MLP neurons of a small language model. Each row is named by its layer, matrix (gate and up: input weights; down: output weights) and neuron, and shows model dimensions 0-63. Each number is 128 + 24 x the weight over its row's rms, rounded and kept within 0 to 255. A neuron's up and down rows have the sign that makes its largest values positive.
A block is one neuron, or neurons of one layer that tend to fire together. After each block is what it responds to, as a language model described it from the Wikipedia text at the highest values.

L5.gate33 [134 127 111 122 136 150 156 104 114 111 108  83 130 112 141 149 113 163 146 115 123 154 137  94 146 150  82 172 167 127 115 121 160 122 147 159  86 181 113 145 128 137 106  93 108 117 156  96 153 120  84 101 154 138 147  94 115 114 168 141 125 110 127 129]
L5.up33 [ 96 127 126 105 147 145 116 145 125 189 108 143 124  78 139 142 133 128 161 104 102 140 160 122 114 170  74 123  95  97 133 137 157 130 183 161 111 136 152  84 152 123 102 103 114 137 122 119 136 124 139 101 108 160 165 118 119 126 153  94 123 149 121 119]
L5.down33 [135 115 126 139  78  86 147 174 127 113 118 121 121 161 121 103 157 120 134 187 132 149 109 123 153 128 135 110  54 111 129 124  80  90 151 110 149 101 109 126 120 142  99 144 127 105 111 145 105 185 160 115 116 101 116 147 121  94  94 119 101 118 127 118]
L5.gate96 [148 137 140 138 106 164 152 120 114 112 152 119 106 126 112 164 151 104 103 136 123 117  91 132 145 135 108 166 152 188 118 124 136 129 134 116 149 143 108 105 131 177 144 118 157 152 126 168 143 143 156 120 149 108 123 149 135 116 171 105  87 137  92 148]
L5.up96 [112 165 158 126 118 106 130  86 115 100 146 109 146 142 135 121  91 131  80 136 122 110 120 130 130 119 140 144  97 118  86 140  87 120  87 130 143 149 135 105 154 108 143 129 112 149 112 141 135 150  95 101 131 151 132 119 107 152 127 144 112 144  98 166]
L5.down96 [105  97 126 100 131 140 119 103  85 123 137 110 124  74 143 116 143 136  70 143 101 118 136 108 122 100 155 118 136 173 186 150 171 154 157 145  99 102 145 119 132 123 155  43 143 126 117 137 144 113 136 131 101  79 132 155 170 115 129 152 142  79 124  97]
L5.gate127 [136 135 128 153 127 167 129 152 134 142 119 122 165 136 126 142 159 107  91 108 100 119 125  93 143 123 148 159  86 146 157 127 135 158 146 135 107 121  67 141 116 131 135 146 158 129 146 119  97 146 183  78 128 134 112  96  95  85 141  98 102 168 156 106]
L5.up127 [ 90 117 185  99 138 152 155 114 116  99 143 105 136 100 129 145 146 131 122 149  75 120 129 167 145 120 140  79 100 101 135 158 164 113 136 132 162 150 104 133 128 120  98 138 150 116  85 150 108 145 189 165 126 121  93 170  90  95 142 122 115  95 157 137]
L5.down127 [ 84 131 148 124 111 136 140 117 128 143 138 120 116  92 150 106  74 125 153 141  65 110 118  94 169 165 139 123 100  74 109 137 177 116  99 104 194 162 129 126 155 125 128 116 109 105  95 110 123 134 115  99 175 102 117 158 116 139 165 129 134 123 122 130]
L5.gate139 [112 147 159 112  90 141 117 104 103 154 132 112 153  70 120 120 161 126 101 124 138  90  69 119  99 122 186 130  79 154 136 140 127 138 130 150 132 125 180 129 136 116 128 128 118 164  66  88 127 127 103 101 141 125 128 108 106 147 136  86 130 127 122 106]
L5.up139 [152 130 153 137  66 109 166 136 147 151 147 135 168 114 169 138 116 152 129 138 152 139 151 167 142 138 104 130 126 142 140  98 111  83 120 141 146 137 114 119 127 148 112 127 120  83 113 123 109 140 144  55 126 163 109 142 108 125 146 155 120 127 127 154]
L5.down139 [135 111 130 141 129 150 124 125 124 173 153 105 104 126 126 157  47 125 168 104  80 141 112 123 134 111 148 146 117 110 135 148 179 124 161  78 144 153 153 153 113 113  98 131 164 154 125 119 130 116 146 159 147 126 128 130 149 128 127 101 154 165  79 150]
Word-joining hyphens. Hyphens and en dashes joining compound words or names, such as Runners-up, Bates-Diop, cross-examination, and 21–16 scores in tables; occasionally other mid-compound word pieces.

L5.gate83 [116 196 108 146 150 101 163 130 121 168  87 131 114 150 133 113 147 144  58  87 151 156 106 154  97 125 102 169 132 107 145 135 149 157 146 109 102 148 136 127 139 162 110 144 108 134 105 155  97  87 107  99 151 115  98 129 107  81 104 103 124 147 154 117]
L5.up83 [ 94 167 136 114 122 128 139 127 158 124  81 120  97  96 170 118 171 120 126 130 111 124 116 151  73 122 130  99 172 135  94  93  90 139 147 116 104 111 137 144  96 140 125 128 130 130 127 123 153  85 119  78 129  81 126 101 141 143 131  98 120 107  68 133]
L5.down83 [147 111 163 115 102 128 116 109 158 135 134 122 151  91 125 146 147  90 130 176 119  81 151 102 134 112 101  91 118 148  89 129 111  90 133 145 156 123 140 128 100 129 146 157 131 148 112 129 144 170 165 143 146 117 134  96 158 112 119 132 138 153  99 100]
L5.gate211 [116 141 137 145 124 100 179 152 152 186 132 132 120 125 122 163 119 121 110 121 134 147  97 129 100 152 139 168 103 100 132 112  99 162 150 125 108 158  94 147 149 103 156 114 153 147 118 137 115 163 154 134 101 103 122 131 140 114 114 134 117 113 151 128]
L5.up211 [ 91 129 123  73 159 129  98 147 172 152 101 127 115 128 107 147 160 112 157  84 111 174 117 143 142 157 151 107 127 158 139 151 138  88 144  89 130 128 167 152 137 102 103 162 131 144 130 124 158 134 185 144 143 146 145 150 130 131 160 131 123 159 127 128]
L5.down211 [146 115 122 119 104 121 155  98 160 112  89 124 139  99 129 114 113 136 124 120 104  91 144  88 102  70 114 135 152 139 114 125 149 132 146 129 186 112 158 104 161 140 115  96 106  96 167 133 105 148 125 111 162 150  89 136 113 140  88 155 149 126 123 129]
L5.gate311 [137 170  84  88 166  78 116 101 163 112 123 107 120 126  94  87 136 150  94 164 148 150 129 132 120 117 105 107 133 128 122 143 135  90 109 137 120 138 176 138 154 100 132 155  55 107  82 145 140 193 147 165 116 136 116 154 147 129 118 156 165 130 113 119]
L5.up311 [122 114 107 109 127 105 126  71 117 147 114 131 105 138 153 116 100 179 116 142 129 157 126 111 107 116  90 163 109 139 130 144  88 129 188 157 122 132 159 143 133 128  92 123 100 125 127 123 133 145 147 112 148 109 128 136 121 109  76 156 179 108 133 146]
L5.down311 [125 143 171 133 101 128 140 146 134 147 113 147 135 136 118  97 109 115 115 153 125 132 161 147 113 134 124 135 157 135 116 142 119 139 129 126  93  89 121 117 126 118 159 105 118  98  80 155 121  84 132 164 160 105 134 123 118  86 127 185 129 145 154 136]
L5.gate335 [128  92 134 125 106 113 130 108 132 135 134 126 140 106 129 124 146 150 109 148 141 133 133 145 128 129 117 114 101 112 147 180 150  98 131 129 133 171 183 136 110 115 120 170  77 106 135 122 120 107 154 152 153 132 130 125  95 155 101  82 130 135  93 164]
L5.up335 [132 178 137  79 119 127 140 160 152 165 147  95 159 130 120 140 103 139 135 147 119 158 128 162 106 138 112 139 128 145 142 146 139 187 130 139  93 137 124 130 115 125 141 183 127 128 157  72 129 162 116  91 118 122 110 151 145 140 113 135 119 123 130 144]
L5.down335 [139 138  78 104 120 145 155 122 150 152 168  98 126 130 130 141 151 126 115 122 104 107 128 125 125  75  87 115 146 124 143 154 162  81 111  99 134 129 186 105 128 152  75 187  75 104 104 147 120  91 129 148 146 175 134 141 105 120 108 107 114 169 142 131]
Sentence-final periods. The full stop ending a declarative sentence in Wikipedia prose, also the closing quote or colon ending a sentence, e.g. "…of the building." or "…does best."

L3.gate39 [111 158 150 130 133 100 125 103 129 169 151 125 147 153 180 114  99 134 114 155 105 152 146 150 123 128 137 132 161 119 137 179 121 142 139 135 125 135 143 104 132 112 107 146 136 112 142 100 110 109 107 105 167  93  88 124 130 146 131 154 139 158 110 142]
L3.up39 [122 166 145 138  85 126  97 145 164 112 105 133 107 101 133 141 115 105 126 103 150 126 125 181 171 123 148  98 114 158 109 131 137  96  91 123 114 172 139  81 131 103 108 116 146 169 142 134 119 137 147 135 136 139 118 140 167 131 143 119  98 109 154 105]
L3.down39 [114  86  96 108 150 139 132 148 124 154 148 126 144 183 161 116 106 150  96 136 119 178 117 106 111 105 123 107 157  88 130 138 118 142 153 146 115 113 130 152 136 120 109 134 154  99  87 116 120 128 104 133 141  76  98 147 137 140 137 158 164 157 130 176]
L3.gate51 [143 135 146 141 151 154  69 188 127 139 146 118  85  90 151 154 107 120 135 149 144 168 105 177 172 111 111 154 133 144 106 106 103 112 161 160 159 172 168  61 110 100 120  94 123 149 120 135 108 111 102 140 146 122  90 127 161 158 144 123 127 142 118 174]
L3.up51 [110 117 178 131 105 166 132 139 103 113 114 166 111 130 129 154  98 112 142 124 133 180 101 196 148 141 133 128 127 122 120  91 121 122 163 169 120 105 156 105 113 126  97  98 111 165 138 141 112 105  95 145 166 131 112 153 103 153 118 121 187 119 116 142]
L3.down51 [102 129 132 124  90 117 156 104 123 115  95 162 144 170 131 125 128 125 124 112 118 112 116 135 124 129 145 111 129 120 141  98 140 137 131 166  93  69 132 149 143 133 148 133 115 134 170 138 124 137 144 135 161 112 144 122  87 150 102 114 178 114 130 148]
L3.gate197 [ 92  98 135 153 123 137 156 136 139 140 170 108 144 117 128 140 131 104 149 161 144 152 150 189  94 176 120 144 138 142 117  89 119 140 164 118 111 182  83 148 134 137 117 111 153  99 146 133  92 118 132 141 110 110 125  95 133 137 142  74 131 157 133 126]
L3.up197 [122  77 138  97 108 117 130 135  89 135 162 129 169 148 151  91 137 124 166 141 117 132 127 133 142 137 135 124 127 129  85  90 115 103 116 127 113 136 108 151 142 176 138 107 138 136 126 113 153 115 158 104 117 139 133 155  95 148 142 117 140 157  92  97]
L3.down197 [132  67 117 126 125 140 123 128 125 136 122 137 150 150 109 112 148 153  91  68  96 109 115  73 136 105 134 106 140 118 147 145 129 111 103 167 134 100 160 105 159 132 123 134 147 140 124 115 116 111 145 101 123 116 127 138 136 142 132 148 127  81 112 125]
L3.gate271 [131 129 103 127 101 162 153 133 143 157 145 118 105  87 167 137 114 109 133 106 110 152 137 145 132 139 125  93  95 115 109 146 114 103 126  53 102 152 146 111 101 124 106 103 155 130 100 103 135 132 113 135  90 181 117 112 110 139 159  83 155 104 116 122]
L3.up271 [115 105 133 120  59 129 152 126 120 109 145  80 121 103 141 107  83 135 133 113 126 147 132  96 126 125 124 120 131 155 133 147 149 115  98 160 127 129  85 125 110  81 110 126 108 174 110 159 104 125 158 145  93 140 132 147 142  92 117  80 139 122 122 118]
L3.down271 [128 108 102 150 114 164 169 138 135 157 127 109 105  83 155 127 138 141 108 109 139 152 156 145 114 144 115 139 109 118 124 160 112  88 124  85 117 158 154 107 130 107 111 101 143 106 119  87 118 120  96 114 113 152  92 130  95 138 131 117 157 121 129 125]
Hyphen in compounds. Hyphen tokens, strongest in sports match scores between team names (4-0, 3-2), also in compounds like three-year-old, twenty-third, Co-Chairs.

L8.gate263 [147 117 129 112 131 109 109 102 149 107 163 164 152 136  84 124 113 145 104 127  84 121 105 103 122 119 129 120 161 149 142 123 117 141 137 105 140 157 135 140 144 125 115 100 146 107 103  85 148 129 128 137  93 157  95 116  60 152 142 114 172 169 126 102]
L8.up263 [100 127 139 156  87 120  95 137  85 144 135 134 120 150 106 117 137 152 149 111 125  86  92 120 112  85 170 115 125  99  96 158 119 136 127  98 127 143 154 159 156 101  71  89 107  93 114 116 108 149 194 124  92 102 114 121 127 108 139 147 149 148 139 102]
L8.down263 [132 150 127 110 127 115 118 123  62  98 186 133 147 159 134 154 105 131 104 132 100 174 146 164 135 150 144  93 132 105 138 100 119 168 137 109 132 122 110  97 131  94 161 171 128  96 123 139 117 140 144 126  97 138 106 128 102 105 140 122 110 105 104 107]
Wiki heading equals signs. Equals signs in Wikipedia section-heading markup, mostly the closing run after titles like Early life, History, 2020 census, sometimes the opening run.

L8.gate283 [126 147 134 117 128 103 169 105 190 130 103 111 112 159 141 123 167 146 136 127 119 101 123  68 125 146 153 127 100 143 134 137 132 125 146 170 139 104 154 156 121 125  90 116 112 144  97 143 111 129 119  93 100 128  67 141 100 155 132 104 136 128  77 140]
L8.up283 [141 120 152 115 138  99 160 146 133 140 155 139 147  71 151 118 139 113 126  91 129 150 155 143 102 145 149  89 118 131 155 126  86 112 163 134 145 165 122 147 168 107  85 132 119 113 105 141 113 136 143 104 114 143 160 159 150 144 119 176 125 135  96 145]
L8.down283 [171 122 163 128 109 125 147 148  91 120 125 134 130 122 129 136 165 157  82 141 157 127 104 130 100  96 108  99  85 101  97 172 153 133 154 108 124 153 120 152 140 126  84 140 122 132 113 139 105  97 132 116 151 115 120 147 137  82 108 158 162  87 132 132]
Sentence-ending periods. Full stops closing declarative sentences in biographical or historical prose, often before a new paragraph, a heading, or He/The/In.

L8.gate105 [155 122 146 117 135 142 131 104  85 127 163 101 143 114 105 116 127 176 132  99  99 137 116 131 124 142 156 153 153 150 116 130  78 112 111 104 152 136 123 144 127 131 121 121 134 122 100  88 135 162 139 132 125  88 112 199  96 116  90 106 150  94 126 157]
L8.up105 [125 109 133 107 124  91  88 113 109 117 116 131 106 120 115 153  82  99 150 119 120 115  71 202 158 145 180 146 112 163  92  90 138 137  99 161 148  96 133 124 126 148 142 150 145 123 114 145 111 120 143 154 134 136 143 124 103  79 153 106 116 150 129 111]
L8.down105 [152 152 122 138 106 101 109 143 108 116  66 146 159 124 129 145 160 116 152 132 109 122 129 161 139  91 162 145 146 143 132 102 134 101 135 103 163  91 158 126 114 115 119 110 159 116 195 154 110 114 168 106  99 110 143 138 111 131 127 128 136 148 123 118]
Compound-joining hyphens. Hyphens or en dashes joining a number word or prefix to the next word, as in three-team, All-American, four-term, 2010–2015; sometimes "of" or name pieces.

L3.gate49 [112 114 175 140 103 145 134 141  94 136 117 123 144  90 109 134 129  75 158 140 156 134  83 128 126 153 167 122 142 131 134  95 138  63 128  93 127 110 144 129  72 110  90 121 111 118 119 110 132 140 145 135 127 138 132 119 137 110 133 123 145 112 137  92]
L3.up49 [134 130 176 136  71 159 124  80  98 133 133 108 142 151 136 118 125 108 131 115 121 146 110 120 104 140 160 143 111 137 108 132 110 125 148 149 129 126 111 127 107 156 129 183 132 118 134  97 153 149 125 141 116 117 105 129 124 122 103 132 127  99 107  90]
L3.down49 [137 109 159 126 109 121 102  84 147 112 137 112 129 139 130 102  69 135  90 148 127 134 120 113  99 120  93 160 102 155 123 171 101 155 151 149 134 127 117 120 153 137 130 151 129 133 113 115 178 168 108 125  82 121 105 137 136 136 103 125 101  92 100 128]
L3.gate137 [107 129 133 122 134 138  87 131 155 100  84 119 149 131 106 150 136 140 148  94 149 125 154 140 113 119  95 121  88 110 145 134 121 111 176  90 119 141 135 113 164 127  97 177 168 103 121 108 130 129 134 139 104 145 121 105 127 130 110 120 146 131 104 126]
L3.up137 [140 118 121 130 154 162 143 113 116 126 134 160 127 129  83 131 138 105 150 136 127 120 128 114 126 146 115 130 101 113 132 167  73 119 100  86 102 139 149 146 133 205 122 164 138  97 119 108  93 150 145 121 166 104  89 164 129 109 103 147 158 141 119 145]
L3.down137 [137 130 110 118 144 149 148 130 120 154 176 135 112 152 135 126 110  89 130 143 107 136  96 109 126 141 170 141 145 141 113 162 114 133  95 135 103 120 125 141  90 156 149  86  81 118 112 144 111 155 123 112 159 110 134 141 145 134 122 126 103 141 149 130]
L3.gate155 [117 164 133  99 157 128 140 199 124 175 144 105 177  76 105 114 143 157 164 150  96 119 109 118 149 149 156 152 105 142 159 152 128 119 133 119  94  97 123  86 132 112 137 131 101 134 146 131 128 114 164 186 145 101 159 157 116 109 103 120 121 120 112 151]
L3.up155 [135 128 114 154 110 132 123 149 116 130 137 147 173  70  96 144 148 139 106 142 143  98 143 125 118 140  87 119 127 152 172 143 110  99 153 123 120 147 128 147  64 137 127 126 136  89 118 130 120 144 100 171 120 124 138 148 117 108 117 118 131 109 101 183]
L3.down155 [130 147 158  89 136 132 138  95  96 104 110 134  98 182 185 146 122 124 130 148 112 177 131  69 131 108 130 137 110 110 106  95 151 131 121 125 104 123 108 121 121  83 153 161 146 132 120 131 136 164 138 114 126 145  98 118 147 139 112 104 115 169 125  66]
L3.gate276 [145 117 153 127  96  90 131 139  67 128 109 103 118 100 114 107 164 147  96 157 144 120  67 144 150 138 129 131  95 140 119 139 127 135  93 134 124 106 143 118 129 133 102 136 127 117 108 141 126 137 134 148 151  91 160 143 102 127 111 151 161 170 108 103]
L3.up276 [160  96 133 125  90 117 141 126 106 127 134 168 156 104 102 137 158 153 149 165 124 134  78 136 132  78 158  95  97 137 122 146 100 136 103 137  92 102 127 127 143 134 116 155 103  94  94 132 138 152 149 127 134 131  92 118  94 128 128 154 114 145 100 111]
L3.down276 [144 134 140 121 113 103 134 105 137 105 127 165 142 154 117 123 160 151 128 136 121 120  91 111 119  99 169 115 104 168 109 112  98 131 133 114 102 125 142 145 140 132  79 128 103 133  93 121 150 167 131  89  88 115  89 121 106 128 123 144 105 152 134  75]
Wikitext section-heading equals. The first = sign at the start of a line beginning a wiki section heading after a paragraph break, e.g. == Economics ==, ==Characters==.

L5.gate2 [118  96 126 116 123 136 136 152 151 134 186 129 115 147  84 154 156 138 104 159 131 147 129 162 147 104 114 137 110 117 149 131 146 137  95 112 145 133 114 122 194 139  86 145 138  97 136 151  98 135 164 131 114 146  94 155 137 106 122 145 148 138 125  94]
L5.up2 [140  96 175 109 140 114 126 127 112 141 145 160 108 145 134 128 116 108 106 129 147 165 156 128 117 102 125 117 128 121 196 148 127 125 133  95 113  93 144 142 159 106  75 183 158 115 113  69 119  87  87 174  84 144 101 147 120  83 122 125 129 171 140 135]
L5.down2 [116 144 156 118 134 141 136 117  55 154  74 185 114 154 155  93 142 109 110  93  83 142  97 128 109 100 111 116 124  92 145 144 121 153 191 128 154 111 143 133 110 111 146 124 138 121 151 105 160 117 104 140 186 144  87 137 108 165 123 125 104 119 158 137]
L5.gate191 [127  94 121 111 125 104 115 151 145  91 141 135 147 138 146 130 118 138 138 132 119 148 117 114 124  95 139 178 133 138 151 149 103 185 160 166  92 151 134 114 174 104 108 118 143 100 102  78 113 121 141 173 136 138 134 115 163 123 118 120 149 139 113 129]
L5.up191 [128 159 106 114 107 146 123 160 138 118 120 101 103 191 122 146 141 146 111 122  98 167 161 114 140 149 147 160 109 112  72 173 133 132 132  92 142  72 177 129 168 142 117 126 135 103  96 146 171 181 152  93 125  68 153 141 131 113 138 149 130 162 147  94]
L5.down191 [133  98 135 133 108 117 114 108 102 120 117 151 125 125 115  87 118 168 140 133  84 132 119 110 154 112 124 188 134 132 103 166 120 138 162 135 115 138 121 124 188 153 120 141 143  78 104 143 123 131 147 146 128 112 149 119 135 141 112 105 171 153  84 132]
L5.gate302 [135 176 103 134 120 120 109 114 115 120 107 152 118 129 134  95  97 156 143 144 108 176 122 119  77 136 174 193 110 123 147 144 131 132 141 124  98 148 140 166 168 134 166 135 128  98 105  69 116 143 105  89 136 124 123  88 131 128  94 134 119 168 110 155]
L5.up302 [132 162 121 142 119 145 125 108 123 149  59 132 141 177  94 133 130 130 148 123 137 125 107  89 158 130 115 131 129 172 119 132 161  77 104 115  91 122 155 180 141 139 130 116  88 111 109 119 134 138 128 131 127 117 122 136 125 153 114 116 141 195 122 147]
L5.down302 [143 119 121 122 103  94 126 146  65 105 103  91 120 142 105 137 102 132 178  89  86 158 106  99 126 107 131 149 180 120  70 141 142 117 145 140 108 101 155 127 164 156 132 119  91 115 165 123 128 148 135 112 136 107 105 130 114 176 101 110 110 127 102 168]
L5.gate370 [181 130 151 149 105 135 107 114 114 116 156 156 157 186  82 119 152 108 150 132 136 130 124 146  99 137 130 161 106 111 121 172 101 133 114 142 168 107 121 110 146 140 110 110 160  90 139 129 147 113 108 126  85 113 143 134 145 107 110 141 158 179 150  96]
L5.up370 [ 95 109 129 145 124 142 159 122 130 147  82 122 137 123 146 105 128 132 118 136 107 113 125  97 107 125 130 108  86 131 110 123 128  90 142  83 138 149 168 119 118  90 142 152 182  81 168 146 152 138 135 119 131 129 113  84 113 104 132 134 167 157 104 110]
L5.down370 [ 92 150 138 132 156  76 133 135 111 132  66 141  96  75 171 147 109 154 141 132  95 129 154  69 145 107 121  93 145 136 125 126 177 124 149 132  52 162 134 135 140 114 126 129  99 129 119 146 129 151 112 141 112 142 111 148 111 167 176 135  96 115 106 132]
Wiki heading opening marks. The first = of a wiki-markup section heading at the start of a line after a blank line, especially subsection openers like ===Cars=== or ==Plot==; also colons in infobox fields like Use: hiking.